Weights of a small transformer language model: 13743 steps.
MLP neurons of a small language model. Each row is named by its layer, matrix (gate and up: input weights) and neuron, and shows model dimensions 144-399. Each number is 128 + 32 x the weight over its row's rms, rounded and kept within 0 to 255. Numbers have three digits each. A neuron's up and down rows have the sign that makes its largest values positive.
After each neuron's rows, "fires after" lists the tokens most often just before its 100 highest values on Wikipedia text that the model never trained on; "fires on" lists the tokens most often at its 100 highest values on Wikipedia text that the model never trained on.

L4.gate1371:150118129113157155146117146130186128120128123172099171066153115116136086139077099124169089070157083147151096090081090072163102078181187173081091175100143143139153140088081153109171138135084108090175145202117114108113152176158146117097138129200150152105188106090083095107123035123169141071228142155125158119111105136089119062170163077145095145204061145094101129095123097101194189088074087166087147135121079112086144124155134086136102131100115156172171114137141177113139111102131113140128158088209157146180117068146113077133122117125164173118185122127112106045120153133074174119085178164091146123119104116113090139154129146062141167129102141120130057090109141151145130152183127144121130106158056145093151125169134109109072073136104093132099135113131120165147055154152116
L4.up1371:129122109112130082085175107143083113116121104128160111084132091128128120156115126112139164095131094141071122111158132173090089162096063146119184101173088158142145124178161122120108106117132101148167110126136087094097153112101161095128128146112134171133097151119088126138112121176095214112105151121172139150145172091119119178139165163214178107227070150134174078124099142100119148140144155167140139103110131093117124098108117153146115088076188114123161084060126097129105119167109106068157095154107105158153107161130172097153153163200179138148125177071185118086125122124110106171122059141146155187158095101119166188084163149141105155161106125119169106107172138113115101094108163103117092177112160108091079154089144052143104109095110116073168157105071090137082081153098090
fires after: "|"
fires on: "-"

L4.gate1553:126155107070176135112191061151088172171120099170152114087157144131134133158118093115134158149133106099101137117137093147149104127109125140138150164124111133160091123140160086106157189153055120109165048105126122133166111165154066066110102045199107097126214126146142132152100093168179150130095103152124130136185153090124106109125159152138104136155065183166110167117120169098156151115136139086088156168163130099123055182119137063150153150131113174109146211155126136128127126079142113106109152141143131108178112201122139098193180162170092093139133113144164149136155205090120132173106096095097157077132142120157101134142096174107137140144168131143127146149115137109094120097127141166120104119119141135117162151048131117149166118058084108181132121107067104122133100119120119
L4.up1553:090087127156146155112175092096112073097114158129129121085146110128087145128118149164122157095072153120144141142164119097129088141148156145151137125073066149119136138150095038168101182116127115125099095130123084142158095156123153152129134124178119138122110147123093125138165112134110139091150059113162133138127184182097124138105188153111099095124136095119163150150133161128125118151121066036151127156152118084115112129191139166164101141095133148079173109076170111115153144092120152087113096046130158115103132134134110084150145139169171149205171112200098101151158071124143183119120054160167123148190139122141132119125104204065128114126140140160141127105185141150078150071130138163174055131144114103110166172094129082125097161081125135142164168134114151086105131109118129
fires after: "-", "s", " his", "ou"
fires on: "R", "al", " first", " death", "F", "st"

L4.gate1526:155041114146139141142116128120166132155151139096147139128133122130153178120105121111144135128158101152105144134155095103118170151082082142095172150108104119126130141132129147116133114166096108113155161115083149202119082128104135129095121145192092116098110194104140172169139106157098067148144067128146142123118170192145077129214092150149173135171123099124161111111078156094138175096106067112131077127136061125112162136096075090120116119047186212097073140150129156148152104146097140079101131099149089091130116159171103170132095112167137077127182139083165143097129048109163128148109096147128098110113183135100083105182191211135175113136096086107098120162212081106133163157125131118079193177096136111068150144166159169155144157095164123124179123112185095091122138166149102
L4.up1526:154146114106131116204133038123099194156124191087134102096145124159071139147067066133124162158135169130140119128165102174112153129138189136111166135119132106135189072108145135141125116160126166152120134087098122186112111091135078103126021139100133188098174131117107111158092110129128202120133108126167086152140109130092132086151165107142095151120081117156128119169135136134102190135124139121152156182158116110122164149131136113203137078143100088044144142106138073131135188132092171132116178131150154109136139147188113159080108157112094103113167157111150119172114099068177133134134131154150115095158124128136134103094133155077158164108053117187148143099105170162125091132139130124120167150109116086078127081141103141128103159139120143093111173114179157132071151120130117
fires after: "-", " the", " Ja", " Mad", " Tar", " Griff"
fires on: "in", "on", "get", "per"

L4.gate571:161178120127096116133155139117105134182123075140132129071097210096154104145154090194203099143124080153108086114085117111128203131145087108059110147128139177148111151158086152117114127173090103152098164130116145171157135094136065147128104106139135115181143143137104086130167147126130112171132059149115150080137135106120088136146143120065170168126152141192103106104071161099107134097137167140067163160151135168150171143116125132132104097183146120126086132156146218138071109090103110103089155196127187165151113171144102127119163154178121171106120138141076098089117136109102161109157084142095148113137100083144138089138171102129195103119155149167131225084166087123152167100141153076083108079115159164129112137163120119141150149154163158096112147134088125108190171138179102
L4.up571:162134126120117148112113179132137163103154136110158135126116116084089114146120109114127150195150166104132088097121109059186153149145142148130085070111044125140136145119101168093131163182141150121075160123128131121138159105146085165177127135091106113141140120087123120156152195139151135110100144118123118106151174138088135136156104084150138110161197146175090135182095132103163129171128122113105138170154092149103157182118121157136120122168131187147101147147140119117130072132116093111126150179152142132110136165130066077187178100159187092123117137123121115022133128096152136158137083165139143107105098122120151063081139042149147112145134082160075070136154084167164127142145131161224156155088097166196018153143128125141102168147151141139132120078128141154095175117118170
fires after: "\n\n"
fires on: "=", ":", " |"

L4.gate1704:113200095079091122184116138186125113198119148145160127137109145128138145090131112072102076128125110113131076114114086177100144075117109163133105063197170104126145112145164128146053094190178128171154084064105150101126089120117079165114119138115111181143126127117153134177149112126130104161143106119117175112131090150108171154164149152142155168088143117132160131135125222069158127134121144087104126132174136109099118175137159136101171138047121142130086189128046149107146133136111169080121176136176088090093178130070185066098128127169166166087116118136166091044101165102069117131144181121079094173130154178123104116164115104130144146116118130154073142115132153108104191156124143071118102109104152137097081145136138134110108155173111100165162163090123118168135165099079083
L4.up1704:157116102129093089156108160078176117084110152171078134107106095168118088120163154182120145149150135095115102159094138185150144177150112159103130099120116098155175146079127083137118098121141146214179118130136127136139157133131102125130127154140093114158125143105166171101114094127080078151104179099147109175141120104175113121147196135123163099083115141116137156121090120092129074106112115124150081117130044060166196107075154119069145128167178123146134165176131126080129147118185104118174123085139151156159061095133116135095172105134132126081147127159070127082146082099144092156076171077189129136144163040142126113109114165141127145175144083033116187107140124137142160093167154173137113106132158144104159171125166111136139170157141130126198161146142096122133180114085125
fires after: "\n\n"
fires on: "="

L8.gate660:175150134141113147194123180128122117144111100102142110064113114093130100133117093104138113160105154128107066116108137164086133087150071126154111103165111124120110136125114111183042151141133095161115107135077128103185161153100131062114125092098156197064114171056088093089157116110114139096157101141129206111099129198100142140156137166096164131166075142093102121148123144156125136146053149133160097099089076090134207168150224112152097086138155068088116128099141165080030130095130113132141162143169062119130084171144110112134153159183209122173181153121178066121139125126193132119116143133151176123111132139142139094173067087141177117160105145103169129179146147104105122128080132161153139148119133095133128164141142107190094144127159104171111145086117100096131177109080096
L8.up660:133062136038179144170082099099136081206176117130115102088168121134211143128135135134104099085199152047139126111162096098168105110108095168130149118123111171135132107130174086129111104128089078110128073116090091145203169176087139076096118129058124054124176098118104075068119123149147149165118094116125191105116146110115130126204099124129134018068104165101146133167109144075174120131112149135142124214185162091150148077119078120093118146150142126131137172140135134149157152115135176131069121131190115139117185133123114103141104189146172122134144094188196128159106166141035162094093129151119167132127154104157110137143164151115121142145158162145110103166180156148099107194181137089139157111189123161128107125114138120199150161085150174100071119109106140154168121152141088
fires after: "-", "  ", "gin", "tar"
fires on: "|", "al", "akh"

L7.gate12:108082124077129085142111098114121067120115170143171133131142113102153145135171107119099108066124096129169108137128159154127082109112107142145131118138078099161119156156147111126138100153142153154139090050090126152105104113126092091092230188140129131075061139113079152146147155091164119130107071101197161126096152051117127132094173144113129132173180125170089165122170193148156088140146175198121089173120083151142079143075213123154194113128124101137136118072140142114117072124127083107139122120109164141088113103133120123139130103144181129149109109114133142113146119117171144124119091083124128131117126060150118105148154163102167168132159102131101099152184152143159135159116127183117093158144120143074181148105109152121153101144163185138078131117104114129097117114059142
L7.up12:160114154102099109142109096154096126174174103153162130160159102038155109148109136114126110130150119098116153119195132122116087062187144148131140084104088063137140152092144102137109158126167154127180074076123082182113098059155121120157199146169157087168096147140094101131132157145118150126119139158147075145155199134118116177172175132145140165131165135143093139125164138163158146086157112176101112118151073104105135171194193159157144122159163142160093052107095139139127113152108120170146068128110113158154136096142106137116128122081130160149143161080125169123168138131159186137092115109176110192110157127190152102072164217159154119147155099220092095105087198122123100170160134152126140079100116111112093158104157157137100162164163135206162160144101108147108175128126159
fires after: "-"
fires on: "|"

L4.gate1023:112083111163104116082111092051091074055088124136156142130161175099130130121083114140129135145155126131123114130110134112108136163119137209120160160142131079133110106100134119181057155121065116073115179129165115075150141085135136183153165203205186124137133188141136173125132133185150115086121162091117102141116110131138092163137130169171075101209138137096146122155131107134127121131131121103186160155194099133145144141106119135134120160103139159117120090077194165123118096117065110163218136114143138152111096098131110106129166116125130104178082162110130132137152127084140169123125133077144134159117138079094148159144094110125095124136108107075123056112106154129126144084133132098202140096100069117143091127102115123036134165135119144042104122126085116121093153120119088
L4.up1023:151123122100120111131115155153105113144122091101186014102199151151191155175092135116137100100089141121144205137099092143100125172127092123036115164093180107092181149123130093130159134181133115086123098112126163057127146133099117120100136165120123113092134154089102128163174139159136197146149069178159144136179045092118127128166151118200136145083142113123110129120116133120145117108106138114107112124115138130132102146153202098145118101143104153121122142144122129082225127113113149130098131086097109095115116148160109063105118153131132098165101135117094142131148160146112128170130135164073120103214129140075126108085161124139125205115152107136096064064095083143084102121137162123100105137118127043109111140121164113133144123130125123145073151183115100158122097147150104
fires after: "|", " go", " semi", " Go"
fires on: "-"

L8.gate635:139168059128159145132150115091088167144115144151185110103153162156122147188181155123142095139078091172113160128116117120140127087115102162152142192125118103129149151095131130112075153128120109084143179111103122192062115105166121114073140137155113160103145202113117101142154098108074203147161117073111172157137082171152192103122132096060132152125077110122078095132139157114135146160100178173059122092108151098158144133164154101170080086141179141107147150106118122107144147159114106142122115126121151109134086108159106112209135159187153112173146134183126124036134120088107076142111131149139162106165159158105084098122089111143124143091152142184118147124149179139098128133152159148101157186086099164094147093129163129183130107121140161182115125075086089102145099218106080
L8.up635:153166137160110063120140056079117172071110128117154146110046157147125169128137098171124122147125091184154150094161112092133139091130130197087109134135147059130116140143058112155092072160101159220114170122117079094092117160119172100111104157173167128166103149104133098101059118098071113136123116104159094160139189112181142097089131162163129133138137116173145100111145122104124139153099164121117158071106097161187137178159136067098078116143170122138152187137081152130111151081139131094117150119139142129104145141178161173089180122149112166032157155128152142152129065130122140161199131133128120105175148124142111162074109171136133168084146122141136140161152176138125048133120112121155165118094109038083112102123177128114136104118116113070127150107107077127122082170125125
fires after: "  ", " —", " –", " Star", " Pictures"
fires on: " |", "|"

L7.gate1565:096136160124097175180143147069141137156153131162090169098136114089125084150108177137119101133171118144157168078087113136164168189090086113142100118087165147093143140118171152079139157154101125105104104111178139136201178073155129084164121132069177154173129164149120104138112094152153055079160144103131145173111072069074126113110121150113137056163150154125137097191073125055168114094149163126102124116149145158118063111134128122153171109183115126150110129108096120117132100092102182092171172141138099139114145109089154098086146070173140166137151122147091111143116133130117157188152133107117136133150160101123120051175153117091140039120165087118163158198145166149137147161170168097147104051149159173100134130085133096096138104132189129168146155083121070142143128125077101
L7.up1565:140116147153173153118129111145176115136126103120121115097121108079136148168074131107188084109072184123131152075132133098113197160169121148165094093100150196144123139118141123138124118160074131196125132088117065081143125156100137120127115187098122111110096107142168150108134102108163138083137160140192118125139117117096163113139155182134127073164124151136149112109129129155048163101134147144120158148106121107103090168131081127125045120073138194078130162133152117085115164063152087114116151155117092139093152074120146129198113152140145089109128172122169255143128125115125126111155128120129165131088164136107121153084175184115074183078133027131114143106158138089143061102161134118138099105111096056153091142134134094081157062132170098130114145137103118166118126120135212
fires after: "=", "C"
fires on: "="

L4.gate485:126118077110163157160178149100097124098118089163163121079182163116161107200086124122100081108151110083118119113069087165120165062130022167126139172104106076128127170092155098119106168094144040125116130185147135114118153071120168105109101091147102097176162140144103125113149062156119131095140102119158105138124093123088120167177135106223138111130163016133147072093084167087184172144101150114100214152105108094142121132145139115105183161132123116099177141084104130163197195126091120079172136082084134103089098143182196095161098167144137094131091141109078127156110132113128092098158120082109133142149131058118109111198107135151103120105154106055154080151151097109146081126110183134148099151102106134091068158118170104121106163091118110132137146123131138082109129126124135
L4.up485:114121110143164114181146083134133153145118128136105129121105116116075143153121132105105127134160162100161123091113103133126172190106067151115182126126153073154069163144158167105084155195108089094168129116108179139125151122149175109098051161139173152145118196151111113143181066122104101149083069107138115123092114089109106141179131158126149091127120099127198112073105154058170136099166123173096186192142097132126093144139203177111141130099138156136114161117081145150101191142128142087138142131162111132160119077140169117079162153146156126129166163122124114085056146118096127096177139136121131109097128120101126073167161192125192156127134122084129105151107171077141097139134155132107132150180090125103130108114140139180168157097142129098147124087149130153159039105113147
fires after: "=", " =", " listing"
fires on: "="

L8.gate845:140230134164153109092123072057136166137091127104169105112087106092126160082164085124111111117138112163163159098074103099099099106141157128155140070137088107145111171139143122080108130140123149123147157087165113090144142134181160074139103106109135169117035128125094125132155123111104139110160120136150153108146082158071131142120146138117134119147129076158070095081191162157089145112135130138088127136120120126093137121126200147092039108086100139184170174103185193114121161145125085161174174139042127160138112098149151088126139145165188081108138142146133131144139127089053138127174128080169142120212127132130164093149133207086094097144095163068090054168192138109116109134129117122093130150152115126103097186156071119066091092162119127169095182117151071087108118142173122
L8.up845:103193109153132174142127152122092138130147103114121060132140122158137103139092191125095146104095082112134123117150163141143106126160059151138079104111128098079174108130139140090117098115140082150166120069106131151178065144138105133128139125129076156158113133118130163089179118122181125117144107119146137112129124101105137172133184129180154169119091085172124093099137145062136126113076161125124147130147084152161169121148149110150139105142118177170141084126107149106108103084159175092139176097168113151136127118170096133126106083172153138134108183089110111113160108143082156164088138144076155143135121170133142065106111192124134129062155127149109125191091145144175090070084141107172161129130141117088116115140133186115183165116082009181131162122198113114125188126144155
fires after: "  ", " |", " On", "S", "N", " Nominated"
fires on: "|", " |", "  ", "N", "line", " Ref"